python train.py --n_layer=13 --d_model=512 --n_head=8 --n_kv_head=8 --head_dim=64 --d_mlp=1024 --vocab_size=8192 --activation="relu" --norm="layernorm" --norm_place="pre" --norm_eps=1e-05 --positions="learned" --qk_norm=false --attn_scale=0.125 --bias="all" --tie_embeddings=true --parallel_block=false --init="normal" --init_std_qkv=0.0197 --init_std_o=0.00386 --init_std_up=0.0197 --init_std_down=0.00386 --optimizer="muon_variant" --lr=0.0113 --lr_mult_o=3.0 --beta1=0.95 --lr_head=0.00639 --grad_clip=2.0 --warmup_steps=200 --schedule="cos" --final_lr_fraction=0.0 --batch_tokens=65536 --seq_len=2048 --doc_mask=false --train_tokens=372800000 --steps=5689 --dataset="wikipedia_en"
MLP neurons of a small language model. Each row is named by its layer, matrix (up: input weights) and neuron, and shows model dimensions 272-399. Each number is 50 + 12 x the weight over its row's rms, rounded and kept within 0 to 99.
Before each neuron's rows, "fires on" lists the tokens most often at its 100 highest values on Wikipedia text that the model never trained on.

fires on: " "
L8.up595:29 59 55 73 51 33 64 48 35 33 58 64 73 19 69 63 48 46 43 34 44 48 50 37 42 31 16 51 41 47 57 57 32 48 58 59 66 42 52 63 57 47 42 52 47 38 59 48 57 45 45 49 51 69 62 46 59 48 51 72 62 41 54 50 46 59 42 67 70 40 71 65 42 32 59 36 51 67 58 54 39 55 37 49 48 49 48 47 73 60 47 68 46 55 22 42 56 42 54 49 45 48 40 69 71 43 58 63 58 40 57 53 56 65 49 44 21 55 37 49 41 43 68 41 37 61 56 45

fires on: "s", ".", "is", "t", "r"
L5.up471:67 64 31 62 54 48 60 40 38 29 67 39 57 42 40 48 59 55 62 55 41 58 52 22 54 66 52 43 46 28 68 69 54 40 51 71 54 38 64 40 59 42 36 41 54 35 24 30 59 49 60 34 55 24 63 56 44 51 54 66 49 64 42 48 38 25 53 44 55 49 36 53 33 58 54 52 51 53 45 43 60 46 60 53 43 43 56 52 46 46 35 45 46 57 41 51 66 63 64 60 67 47 52 65 38 44 23 42 59 43 70 80 49 50 48 45 49 26 75 44 40 29 58 41 47 46 33 50

fires on: " million", "ability", " billion", " largest", "bank"
L2.up741:54 34 52 50 54 35 42 37 52 45 51 52 65 58 33 76 48 78 42 48 24 53 65 38 35 53 57 76 53 61 35 42 28 33 62 57 58 66 55 53 75 52 72 59 74 29 61 47 54 66 57 42 52 60 43 56 59 68 40 41 37 43 49 46 44 55 41 35 52 43 48 60 65 53 40 43 53 50 42 49 53 18 51 56 33 78 52 49 32 46 42 57 39 32 52 50 70 55 38 52 44 64 45 59 42 48 73 49 53 71 52 55 50 59 37 55 29 57 36 48 47 43 62 43 44 51 56 42

fires on: "gi", "chi", "Early", " origin", "year", " based"
L2.up57:49 58 67 46 37 54 70 50 37 58 45 40 65 39 40 70 37 44 39 30 64 57 58 58 58 44 52 63 47 55 55 55 67 48 49 53 73 71 37 46 46 36 60 42 48 68 48 44 64 44 46 68 56 69 63 43 32 59 45 55 43 37 38 29 64 47 49 46 50 59 71 59 46 51 68 48 73 38 56 44 60 22 53 47 20 54 37 47 61 65 45 52 44 51 48 56 47 40 36 62 71 43 51 57 54 38 62 65 44 54 48 57 47 50 73 82 43 24 40 51 70 34 62 68 45 69 56 54

fires on: "ave", "ist", "ey", "avi", "ists", "top"
L2.up275:48 65 42 56 51 42 47 53 40 57 31 42 61 85 42 72 43 26 62 60 62 61 53 49 49 48 57 63 73 55 67 59 35 40 47 35 47 44 59 25 25 49 37 50 74 64 46 57 23 41 42 36 34 50 74 55 36 32 24 33 36 54 48 29 46 72 50 43 54 39 58 50 58 47 57 65 46 37 59 60 43 50 53 60 54 53 40 47 31 44 16 43 66 48 63 63 45 43 29 41 58 59 41 64 52 61 52 72 54 57 55 60 69 56 42 41 69 41 40 60 33 55 47 37 40 55 59 58

fires on: " is", " was", " has", "s"
L10.up285:60 73 50 73 49 61 33 53 53 47 56 57 50 64 42 70 59 48 59 54 30 73 52 51 37 41 76 38 50 38 47 44 59 54 37 45 62 45 60 52 55 50 54 68 50 41 66 65 52 60 77 30 35 39 60 39 61 46 60 50 45 59 52 51 47 42 30 58 35 58 57 60 44 59 70 52 65 39 46 51 58 60 53 51 61 61 64 66 44 45 42 33 32 57 42 51 30 47 34 48 47 71 30 65 56 25 54 48 46 40 45 52 65 51 50 45 33 48 27 35 46 47 39 40 41 78 44 58

fires on: " one", " people", "men", " Men", " Women"
L2.up207:48 49 54 53 64 65 60 46 52 59 25 38 75 60 73 47 48 45 67 46 32 27 46 42 52 52 52 74 42 44 55 48 51 45 52 56 72 42 53 37 69 43 57 46 57 68 69 56 63 37 38 50 53 44 43 48 40 73 39 29 43 46 47 51 38 53 44 62 44 28 55 29 70 36 49 59 48 58 54 57 44 35 31 44 45 43 52 48 49 47 47 47 58 43 49 62 47 37 49 61 33 58 50 41 46 67 65 50 63 52 48 47 53 48 35 66 53 55 35 78 43 49 73 50 35 76 61 25

fires on: "s", " ", " is", " are"
L10.up85:46 76 50 68 60 38 24 40 35 56 57 58 41 58 52 34 49 43 58 54 52 58 53 63 47 51 52 42 29 46 51 40 43 54 59 44 34 58 54 39 71 36 55 58 46 62 69 28 52 60 61 45 47 46 35 67 30 58 45 66 55 47 46 65 53 31 47 35 57 53 65 72 45 52 59 65 56 70 49 67 37 23 45 71 42 39 63 39 53 42 47 43 44 49 59 65 50 38 42 58 46 54 49 47 49 67 58 40 61 46 40 40 65 78 49 28 53 35 19 53 51 47 48 42 45 45 51 55

fires on: "s", "br", "w", "z"
L10.up644:55 29 34 54 55 54 66 40 45 39 58 38 55 45 49 54 38 45 75 44 42 35 79 45 60 41 46 63 29 53 61 63 62 42 56 78 30 49 25 48 34 67 46 64 67 61 39 47 54 31 39 54 23 50 50 53 50 59 44 57 42 45 50 77 82 56 33 46 32 50 23 49 36 26 50 47 47 38 48 36 47 49 83 48 43 52 59 53 66 40 51 46 34 38 41 45 63 49 32 52 46 51 72 59 49 33 44 44 59 40 44 46 45 49 64 60 59 17 45 57 68 47 61 61 56 55 89 45

fires on: " state", " South", " land", "to", " countries", " Parliament"
L2.up559:54 37 30 37 50 46 43 40 33 32 56 26 40 50 62 51 41 32 60 38 30 26 52 55 50 55 63 33 38 53 60 33 48 54 46 31 46 67 40 58 42 41 28 50 53 67 27 57 56 58 53 62 61 49 50 65 53 40 40 63 61 63 23 54 59 47 47 36 63 54 53 82 49 69 50 39 43 47 46 50 23 43 66 47 53 45 55 48 46 58 52 45 71 64 44 67 60 42 47 53 36 55 54 38 45 21 46 52 35 38 48 63 62 43 55 69 66 53 59 37 30 46 48 51 30 32 61 38

fires on: " U", " for", " help", " Inc", " means"
L3.up1001:36 50 67 60 42 30 51 46 56 64 28 67 34 61 31 51 29 55 53 45 53 42 56 59 46 34 62 43 44 44 46 40 47 49 44 65 81 36 32 46 60 56 59 63 46 61 59 77 51 53 67 49 45 55 38 50 57 56 38 44 61 54 42 59 41 62 39 67 45 42 62 66 79 54 53 46 77 51 23 53 68 43 44 49 27 62 49 47 62 62 53 45 56 61 61 47 56 48 56 34 56 64 45 37 49 54 68 37 37 55 54 52 51 50 57 52 61 36 45 49 43 54 32 63 34 45 45 67

fires on: "s", " m", " of", "st", "0", "g"
L8.up303:46 69 43 50 34 56 31 50 67 85 53 39 47 54 59 52 55 52 61 58 33 38 54 28 56 78 39 43 35 57 45 31 42 59 53 43 36 50 38 38 34 60 81 69 74 57 53 45 45 25 42 57 38 72 55 53 37 77 53 57 53 37 49 44 43 40 44 52 41 47 50 44 39 31 45 57 49 62 45 48 22 55 47 64 45 70 70 44 43 60 47 64 54 42 29 50 54 37 78 52 36 45 40 58 53 49 51 41 62 64 58 47 59 63 33 68 55 58 54 40 41 43 38 51 66 59 41 29

fires on: "3", "2", "1", "5", "9", "4"
L9.up580:52 55 47 47 36 46 58 59 68 43 52 46 59 56 54 46 68 50 53 40 50 47 40 59 46 68 47 47 46 43 53 50 52 62 45 51 53 53 60 52 44 46 19 61 37 63 57 47 67 40 56 36 73 58 56 28 68 55 73 63 22 40 44 52 64 49 45 50 66 54 40 37 60 54 44 43 53 66 59 36 57 59 30 48 57 49 76 66 58 67 45 53 51 54 51 53 52 37 48 29 59 52 41 55 37 45 63 46 46 58 49 51 45 51 48 42 66 49 48 55 38 55 41 67 57 78 37 66

fires on: "s", "y", "ed", "er", "ers", "ive"
L8.up605:55 73 51 75 66 53 34 60 49 35 27 54 52 50 68 66 65 64 27 32 66 40 48 61 51 53 47 68 55 44 33 46 72 65 32 71 48 46 29 45 72 34 50 29 37 49 51 67 57 52 50 40 53 52 34 48 48 40 74 61 44 48 48 35 64 44 41 45 57 55 48 69 41 47 74 70 57 67 37 39 29 68 51 55 59 38 50 59 65 61 42 53 44 47 47 55 64 57 50 43 62 61 68 45 41 44 65 29 44 32 48 61 35 33 55 43 61 73 87 45 44 51 40 53 63 64 62 30

fires on: "side", "gen", "ture", "bay", "ular", "ula"
L2.up494:57 51 62 43 60 64 76 40 66 38 62 31 21 57 55 45 65 49 59 69 65 80 47 60 19 45 53 54 69 73 48 48 55 48 54 42 52 16 52 46 55 55 23 74 49 60 52 42 36 59 33 53 60 52 46 53 65 48 54 62 61 38 42 48 60 55 48 62 63 38 52 52 60 48 60 51 65 50 46 48 39 45 59 38 55 57 66 46 56 56 44 40 35 42 48 58 62 46 41 26 73 29 52 37 34 58 51 40 48 49 35 24 41 35 42 49 47 34 78 50 47 54 43 65 51 45 47 65

fires on: "pa", "mo", "pi", " Pra", "pp", "mi"
L2.up446:50 67 32 56 65 35 55 74 65 44 48 42 68 62 42 37 66 48 51 34 32 55 52 60 36 56 69 48 51 51 54 81 59 29 49 55 71 61 31 39 20 64 54 41 48 76 39 57 59 61 48 36 59 24 69 31 37 55 61 41 53 47 60 49 59 51 60 77 54 35 36 42 62 21 41 65 58 35 57 45 35 73 60 52 46 29 54 48 29 47 39 58 46 56 54 59 38 46 57 68 37 47 47 40 59 43 56 34 52 53 45 54 45 51 48 61 65 43 47 38 46 59 51 60 78 59 66 41

fires on: "===", " for", "ju", "ding"
L2.up691:50 65 63 47 69 59 30 55 47 57 38 64 63 53 53 57 54 46 39 42 54 62 57 54 59 46 49 46 58 62 48 43 40 59 37 43 52 52 40 46 76 52 55 58 32 54 53 74 64 42 35 45 32 33 45 48 67 43 33 56 14 28 66 28 46 37 52 58 76 46 63 42 51 37 27 43 66 53 69 36 66 53 38 60 32 55 62 55 63 61 27 53 55 68 45 49 60 38 53 56 61 64 65 56 61 59 24 36 44 53 43 71 39 54 50 77 62 53 59 69 38 55 58 48 62 51 35 37

fires on: "–", "/", ".", " "
L10.up621:31 56 57 30 54 53 55 39 66 43 40 41 56 58 63 35 48 62 77 43 51 35 46 49 41 36 30 71 37 25 85 26 50 53 22 73 28 33 95 43 75 28 42 31 53 59 48 55 43 41 46 60 41 67 36 64 57 54 38 41 47 27 51 38 65 65 48 66 45 54 45 56 39 55 52 59 45 65 46 35 41 52 63 63 50 39 27 52 47 73 44 58 35 58 33 75 55 45 40 55 53 65 49 62 46 66 49 66 59 59 53 62 38 45 57 33 37 74 54 51 49 60 46 33 63 54 43 47

fires on: "lu", ",", " later", " of", "li", "i"
L9.up753:57 61 28 55 45 53 34 66 46 41 52 36 28 60 48 62 60 74 53 52 32 54 66 49 33 52 51 39 68 45 56 32 36 71 53 44 55 62 32 51 41 49 47 48 37 76 45 58 49 49 59 84 54 50 52 49 56 52 36 44 52 48 58 70 45 41 54 25 52 42 39 49 52 61 51 33 48 58 48 39 58 57 43 60 54 35 56 63 63 45 32 43 54 56 58 68 64 54 43 48 63 39 59 58 33 55 52 48 37 60 62 43 61 78 48 53 41 48 41 35 52 42 42 39 43 50 27 38

fires on: " at"
L2.up115:41 50 49 47 66 49 73 68 66 70 50 50 43 47 53 60 61 40 53 38 69 60 40 66 51 27 49 60 67 61 61 64 48 49 59 51 50 44 42 57 39 42 65 29 58 48 32 57 50 77 16 56 50 45 34 49 65 47 36 43 42 45 46 54 44 58 64 72 46 34 48 30 47 44 59 41 70 59 63 49 67 45 49 38 45 31 42 59 52 71 43 63 34 48 48 59 64 45 58 54 50 54 48 39 60 50 35 53 44 48 41 59 45 50 62 50 52 40 39 50 24 57 36 44 65 57 83 45

fires on: " ", " (", "-", ".", "–"
L10.up42:55 48 41 72 44 48 48 50 25 58 65 66 46 41 57 53 28 42 36 45 39 56 62 57 55 46 43 60 32 44 51 55 20 38 52 66 52 50 52 48 77 52 55 55 48 47 49 43 49 21 34 63 60 52 54 45 74 67 28 52 69 47 48 45 64 52 49 43 37 47 69 51 44 40 47 56 55 79 50 48 50 68 53 60 37 47 63 43 65 37 45 38 67 43 68 48 59 50 71 57 47 36 67 72 51 43 36 54 55 41 57 47 48 45 32 39 46 67 32 52 49 46 49 63 37 52 52 50

fires on: "mal", "H", "ty", "Mo", "ow"
L3.up128:42 46 32 47 52 30 60 76 26 46 48 40 61 43 62 51 60 67 39 57 54 49 56 55 46 56 57 75 40 48 51 33 49 59 44 64 36 57 32 34 45 65 39 46 50 54 40 56 34 45 42 49 70 38 49 57 75 68 67 20 56 39 45 50 46 41 56 20 41 40 57 43 62 30 46 58 43 60 43 49 61 53 53 42 42 46 44 34 64 46 58 56 24 40 27 34 47 32 51 48 66 42 64 66 57 84 64 33 55 59 50 35 49 45 48 43 64 45 64 41 56 34 58 33 42 46 64 79

fires on: " life", " children", " manager", " husband", " citizen", " success"
L2.up908:45 55 53 70 38 58 58 53 55 62 37 57 29 29 52 62 64 40 57 53 69 66 39 40 61 49 46 63 46 32 51 69 53 62 78 36 41 58 59 67 49 23 41 45 57 64 42 60 66 56 57 75 62 33 43 36 46 64 45 50 41 55 67 23 46 42 59 38 58 33 70 21 30 35 66 62 58 42 39 44 48 58 72 48 46 51 62 37 65 49 51 47 42 47 73 51 57 48 38 30 46 68 52 80 48 50 28 50 48 66 34 54 31 54 49 39 70 42 53 44 51 30 67 55 44 54 56 38

fires on: " |", "e", "t", "”"
L5.up628:47 64 43 60 51 53 39 59 64 58 50 58 60 67 37 44 60 35 38 39 32 53 63 48 47 55 64 53 50 19 42 49 41 54 48 34 26 58 58 62 31 58 35 58 40 56 63 37 64 42 55 41 34 54 39 47 53 70 51 53 64 34 65 56 53 54 59 43 21 51 39 44 41 47 46 32 43 48 38 62 62 43 60 44 37 73 48 61 55 39 72 66 67 67 79 27 66 56 41 41 51 36 59 59 51 42 58 22 53 36 27 50 49 41 49 30 61 41 54 67 59 43 52 26 44 47 45 59

fires on: "he", "sen", "ure", "de", "rie", "du"
L3.up1007:32 62 41 33 42 37 51 31 57 44 59 56 46 42 46 63 57 37 32 54 51 58 47 41 47 54 56 47 31 59 49 66 37 45 48 28 37 28 59 39 40 37 55 36 52 46 63 56 57 24 56 47 58 37 54 45 43 44 64 40 75 35 35 54 62 54 43 53 66 65 28 50 48 43 43 58 31 43 43 47 55 54 48 58 48 59 47 32 45 35 56 42 49 50 35 51 46 50 40 53 49 40 48 46 74 33 58 52 67 54 39 45 43 23 54 48 31 81 35 46 76 51 46 43 60 52 67 60

fires on: " can", " could", " Can", " Trans", "curr", " minutes"
L3.up476:67 37 49 46 55 55 49 43 47 44 13 35 44 42 32 56 44 61 44 50 71 19 48 50 46 56 54 61 37 47 60 52 56 50 58 34 56 47 57 72 49 45 67 49 52 37 53 20 40 48 36 53 66 32 52 36 58 54 72 50 40 38 52 51 43 60 72 53 61 51 46 49 51 44 61 43 42 18 57 50 47 44 25 08 41 69 51 65 33 50 45 47 57 60 24 35 59 38 55 54 35 30 44 75 51 68 74 41 67 39 44 52 52 46 52 52 62 54 41 43 62 66 52 59 50 62 50 42

fires on: "s", "(", "ster", " Communication", "act"
L5.up94:59 40 49 37 44 34 46 40 49 72 59 69 30 51 59 43 52 35 35 61 35 39 69 53 43 58 53 57 48 60 56 67 50 38 49 55 54 43 31 44 46 57 54 49 38 53 53 38 47 46 16 30 60 61 50 67 33 45 39 55 32 50 39 52 62 50 37 41 59 68 86 56 45 51 33 52 23 74 71 45 49 56 57 58 44 42 44 25 32 62 61 58 45 51 49 45 49 45 44 34 50 46 43 38 50 51 50 62 79 30 48 44 39 68 41 55 53 61 42 56 55 65 58 57 50 42 46 67

fires on: "way", " Representatives", "ell", "field"
L3.up284:70 36 45 52 29 77 68 52 38 48 51 45 63 74 58 48 59 68 46 37 46 54 51 61 46 52 39 48 61 60 62 47 39 46 25 61 69 40 63 34 42 51 37 41 61 53 49 31 42 68 60 53 39 58 57 50 42 53 37 62 53 49 61 43 66 59 58 55 37 50 53 59 38 34 52 53 52 39 59 56 47 40 46 55 67 37 54 39 49 49 47 61 42 23 70 41 47 60 40 44 48 37 38 46 62 68 71 37 43 59 51 60 49 38 65 48 57 30 37 52 35 58 53 23 45 60 65 61

fires on: "\"", " final", " club", " appearance", " debut", " Cup"
L5.up194:48 54 60 27 56 69 67 55 56 60 60 52 38 43 29 48 43 44 49 63 21 45 68 51 50 40 55 46 52 30 42 77 34 59 55 51 25 44 45 63 47 72 29 56 73 66 50 61 41 37 46 50 41 49 57 39 59 50 51 47 40 63 42 44 47 39 54 58 38 73 63 44 37 28 53 43 60 74 55 52 43 47 46 26 32 41 59 47 24 50 47 40 32 66 41 51 44 56 21 47 64 87 61 66 49 47 37 60 60 62 55 36 42 45 50 38 44 61 52 53 52 70 36 40 66 54 35 54

fires on: " km", " south", " short", " around", " north", " east"
L2.up993:76 48 15 41 40 41 48 56 63 33 67 43 51 71 32 49 47 56 65 58 42 58 53 75 43 74 59 54 48 64 50 46 58 47 74 50 54 38 35 51 65 49 29 39 48 41 50 37 48 66 76 59 47 54 62 53 31 54 48 39 74 42 49 69 70 65 44 67 48 46 57 52 22 29 64 39 33 62 42 51 35 46 59 75 34 52 54 60 48 46 48 42 47 64 47 49 45 62 59 25 77 68 54 58 62 39 57 55 46 59 53 47 59 34 58 79 44 72 53 52 50 48 40 49 37 57 54 48

fires on: "way", "ley", "int", "table", "by", "ness"
L2.up796:50 63 79 59 56 47 33 39 56 47 42 35 64 66 47 74 48 50 51 48 56 39 62 63 62 47 51 61 38 55 57 70 47 67 43 43 74 52 45 47 37 39 37 58 41 46 68 59 34 33 32 71 55 70 30 62 29 49 58 43 72 42 56 43 62 52 50 46 61 46 62 51 67 41 59 50 45 45 44 52 44 56 50 47 80 36 48 68 75 23 45 57 44 34 72 34 49 47 47 46 58 47 61 45 53 46 60 38 33 43 33 57 40 45 41 65 48 43 56 49 56 48 46 46 53 56 51 28

fires on: "s", "ous"
L8.up198:37 84 54 41 60 47 34 48 71 42 57 33 52 48 76 75 72 32 31 56 57 41 50 65 49 51 61 45 72 48 46 68 68 41 54 49 54 24 45 50 45 40 37 68 59 65 52 20 39 57 33 40 69 33 56 76 45 65 54 68 47 63 44 58 73 54 39 56 42 48 50 62 41 44 41 57 62 73 49 62 34 39 39 58 49 71 49 41 46 34 60 64 59 38 42 43 56 53 42 45 43 47 53 62 30 57 59 47 54 39 62 49 40 59 46 51 41 50 33 75 57 51 38 58 56 58 46 54

fires on: "s", " ", "avi"
L8.up1023:53 63 51 56 49 52 55 11 60 57 69 25 60 38 52 43 52 56 52 45 56 30 54 42 56 47 43 59 52 54 55 55 50 54 47 54 29 54 52 42 61 52 48 41 53 56 48 58 58 51 58 35 69 35 39 51 46 62 59 66 61 41 47 57 63 66 53 67 54 53 41 45 63 57 50 53 58 51 51 59 50 53 34 54 71 51 72 39 57 27 56 30 44 35 34 40 58 53 46 34 44 61 40 39 55 60 47 53 35 42 65 50 37 36 41 67 42 74 46 74 46 56 29 37 51 42 51 42

fires on: " more", " Te", " video", " Se", " light"
L3.up293:57 70 41 66 50 53 45 68 46 37 44 38 50 60 36 42 49 60 53 57 51 54 71 34 30 51 53 27 41 61 57 44 45 55 31 63 79 59 36 64 36 38 53 34 68 34 43 62 55 29 70 41 51 63 51 56 49 54 64 56 41 54 58 65 35 51 45 34 62 52 60 44 54 50 54 41 68 37 57 45 50 41 48 50 46 56 35 39 41 30 54 62 69 55 27 46 57 53 31 30 46 40 34 45 62 42 60 60 54 68 43 45 57 38 46 44 51 64 49 63 51 60 39 38 72 62 60 34

fires on: " ", " known", " a", "c"
L10.up954:47 74 30 73 40 29 60 63 40 71 62 50 38 35 42 45 67 18 54 53 53 43 41 53 41 36 42 61 26 40 28 71 37 63 48 41 59 71 32 59 70 74 58 53 54 31 35 53 50 62 38 44 47 47 56 50 83 55 62 51 55 59 48 50 74 50 63 65 45 50 54 64 49 28 37 43 34 63 52 59 55 54 30 58 35 63 59 34 54 38 55 67 60 33 47 48 54 42 56 64 39 33 62 53 52 44 23 46 69 46 73 43 57 62 62 61 51 59 22 57 42 28 70 49 51 48 34 39

fires on: "ps", "ates", "ally", "ves", " members", " Netherlands"
L2.up26:40 56 52 66 47 47 57 42 55 38 65 61 51 57 67 36 35 50 47 66 41 47 66 43 46 48 53 38 70 66 52 40 56 58 61 48 68 67 66 47 71 56 56 57 59 54 36 51 41 38 59 48 74 77 57 52 43 67 59 20 70 47 35 45 65 18 52 53 43 52 67 26 46 41 56 60 43 40 46 58 43 27 56 35 67 40 46 38 61 49 15 42 55 44 60 31 56 51 56 30 45 40 45 50 43 49 26 57 48 52 23 34 63 55 24 56 39 66 48 69 48 44 68 48 65 44 50 68

fires on: "0", "y", " re", "ve", "s", " is"
L9.up632:56 25 41 56 45 68 53 48 74 72 38 78 39 66 48 69 46 80 59 29 36 52 53 53 40 63 48 60 57 42 52 52 54 82 62 52 37 59 66 37 61 52 49 39 63 63 56 54 45 52 25 55 23 53 57 49 42 51 36 52 40 36 50 47 52 24 46 44 56 54 49 57 48 48 38 78 45 63 52 45 54 58 60 53 43 57 48 34 50 57 48 51 56 18 41 54 40 51 50 28 62 57 40 69 57 41 43 44 29 73 48 48 45 49 45 58 53 74 52 41 57 55 46 50 62 68 61 41

fires on: " "
L10.up623:52 45 40 53 40 44 46 62 25 50 63 49 66 27 44 67 57 17 55 33 39 53 56 27 67 58 39 37 36 36 47 40 61 65 66 96 30 49 73 45 56 57 52 60 64 48 48 58 50 53 28 31 34 34 40 58 57 61 53 58 41 48 39 46 53 60 65 63 39 39 42 57 49 39 45 50 62 76 44 69 52 34 63 51 78 49 41 39 66 67 61 45 54 66 30 39 55 62 54 54 40 50 31 61 37 51 59 54 67 27 56 64 54 60 65 69 55 52 44 43 38 49 54 42 45 67 44 51

fires on: "s", "---|---|---|---|", "mp", "t", " J"
L9.up886:58 50 45 66 60 63 79 43 76 40 55 31 59 72 30 69 54 24 52 59 21 31 54 50 63 49 63 51 47 38 47 65 74 50 45 53 59 55 58 43 56 51 26 59 56 65 57 53 59 52 58 51 53 24 52 56 38 37 47 51 35 55 59 41 54 43 57 46 43 51 54 42 43 65 58 43 40 67 38 56 47 31 72 50 60 42 55 27 54 56 38 47 46 52 46 67 63 44 79 40 65 56 48 79 51 55 42 31 18 56 39 41 53 64 55 40 41 53 50 55 39 59 38 55 43 39 33 45

fires on: " to", "0", "f", "w", " O", "To"
L5.up774:51 58 52 24 46 67 48 56 61 56 46 69 68 49 46 49 56 54 38 49 41 35 54 53 67 51 63 42 58 55 44 53 52 44 40 61 55 43 45 36 62 36 43 49 33 52 38 47 45 53 45 61 31 45 39 68 58 71 57 46 29 57 41 43 38 29 69 44 34 50 67 59 31 44 58 41 31 21 48 34 59 61 63 51 58 44 52 53 33 55 57 44 25 38 53 51 49 19 27 67 68 67 51 56 60 42 67 35 40 53 49 53 36 53 52 49 65 57 61 61 45 34 49 59 44 18 62 31

fires on: " death", " marriage", " life", " wife", "ue", " children"
L3.up343:58 39 37 55 56 44 41 73 59 62 57 52 49 38 51 63 52 57 59 52 60 55 69 51 47 47 61 49 41 49 55 65 44 56 52 24 49 43 50 40 40 54 48 43 34 44 38 53 40 31 67 59 38 55 43 25 32 39 51 48 69 61 34 35 23 55 44 31 48 46 63 28 41 51 58 36 57 39 34 67 56 54 59 49 49 49 64 60 27 46 54 20 41 44 60 58 55 56 64 38 59 44 49 69 33 53 53 49 56 59 51 47 43 59 68 51 51 53 41 64 46 39 62 37 38 61 77 47

fires on: "ham", "ty", " Thor", " authority", " State"
L2.up113:18 29 26 50 41 46 35 56 54 52 40 54 52 43 52 56 42 47 50 52 62 75 65 47 50 50 42 54 46 54 41 54 72 58 29 35 61 39 49 45 39 44 25 45 18 49 49 60 53 62 70 64 62 42 54 66 51 47 51 49 82 46 47 41 37 44 43 56 74 59 29 33 41 54 51 61 63 45 19 56 61 52 50 77 68 61 51 52 53 59 47 34 60 53 54 51 49 56 37 48 38 65 59 69 39 36 29 49 49 45 39 64 66 36 68 56 67 35 39 57 59 73 48 29 36 67 40 51

fires on: " in", " of", " an", "ed"
L9.up400:60 42 54 73 37 54 20 40 41 51 41 72 61 39 54 52 71 65 54 55 62 46 49 81 43 61 61 50 36 55 38 54 68 59 35 39 61 37 29 74 64 48 57 64 52 34 39 38 53 64 49 74 61 54 49 44 63 69 54 81 53 68 64 42 65 60 60 39 36 36 58 57 74 39 26 56 34 40 47 44 72 38 64 63 44 60 45 47 47 46 60 21 49 53 61 47 56 45 57 48 52 70 61 50 38 43 17 51 44 36 52 39 47 52 67 40 58 43 24 30 44 52 66 59 33 53 47 54

fires on: " at", " Stadium", "ster"
L3.up690:46 43 56 45 46 20 62 53 35 42 35 60 41 43 60 50 50 50 72 65 63 68 53 33 31 39 35 67 52 53 53 53 28 34 47 57 46 63 45 40 54 43 70 45 37 35 49 46 85 56 39 70 59 88 25 38 77 45 56 57 48 51 44 42 51 41 59 71 49 48 57 33 56 48 32 43 60 47 53 57 42 58 40 42 34 56 53 31 55 56 34 43 33 47 46 64 38 46 42 75 48 65 39 63 65 58 47 38 48 54 60 48 22 48 64 47 54 50 52 39 48 28 46 50 51 56 76 47

fires on: "sk", "bot", "nc", "stone", "bl"
L2.up221:65 77 46 43 32 50 40 44 34 35 34 55 48 31 24 52 41 48 45 46 49 56 57 40 46 37 39 55 46 42 40 63 70 65 56 35 56 52 54 51 35 43 55 60 33 49 58 47 54 40 64 44 70 48 57 59 54 49 53 43 31 57 52 51 71 47 30 69 41 64 32 53 59 56 40 58 29 59 80 61 41 45 51 51 51 50 68 28 59 53 52 26 67 54 59 55 66 53 51 68 41 57 66 33 45 77 49 60 49 57 38 58 63 46 55 71 38 49 57 56 45 57 55 53 61 50 48 52

fires on: "s", "es", " is", "ers", " can", " are"
L10.up883:56 71 55 49 60 49 61 28 71 59 41 50 57 54 53 53 35 47 52 48 45 42 55 83 49 54 66 53 53 53 44 39 67 72 35 36 25 48 26 44 77 40 51 57 56 63 67 61 23 51 65 36 50 56 26 46 44 47 42 45 54 47 35 65 40 55 47 48 63 65 48 53 51 45 60 65 64 56 32 54 53 53 37 51 41 38 45 44 50 55 32 52 55 50 40 44 36 49 60 64 69 56 38 54 51 46 50 37 43 42 40 46 39 61 62 48 56 63 41 42 56 56 45 52 39 61 45 52

fires on: ".", "–", ":", "/", " "
L5.up327:38 38 59 46 34 45 36 63 51 55 44 38 53 41 48 54 38 70 41 33 36 55 57 45 46 43 42 63 53 42 56 38 65 25 41 38 64 28 62 46 75 49 23 47 40 42 43 48 44 45 51 50 53 54 57 58 52 50 56 57 30 31 35 35 48 49 61 43 58 70 62 47 40 58 44 36 33 52 49 42 36 56 60 55 41 59 58 56 48 62 43 47 43 65 60 62 56 45 61 50 62 51 52 74 41 31 61 70 45 44 67 54 53 49 42 62 52 46 46 59 36 45 39 41 59 59 45 37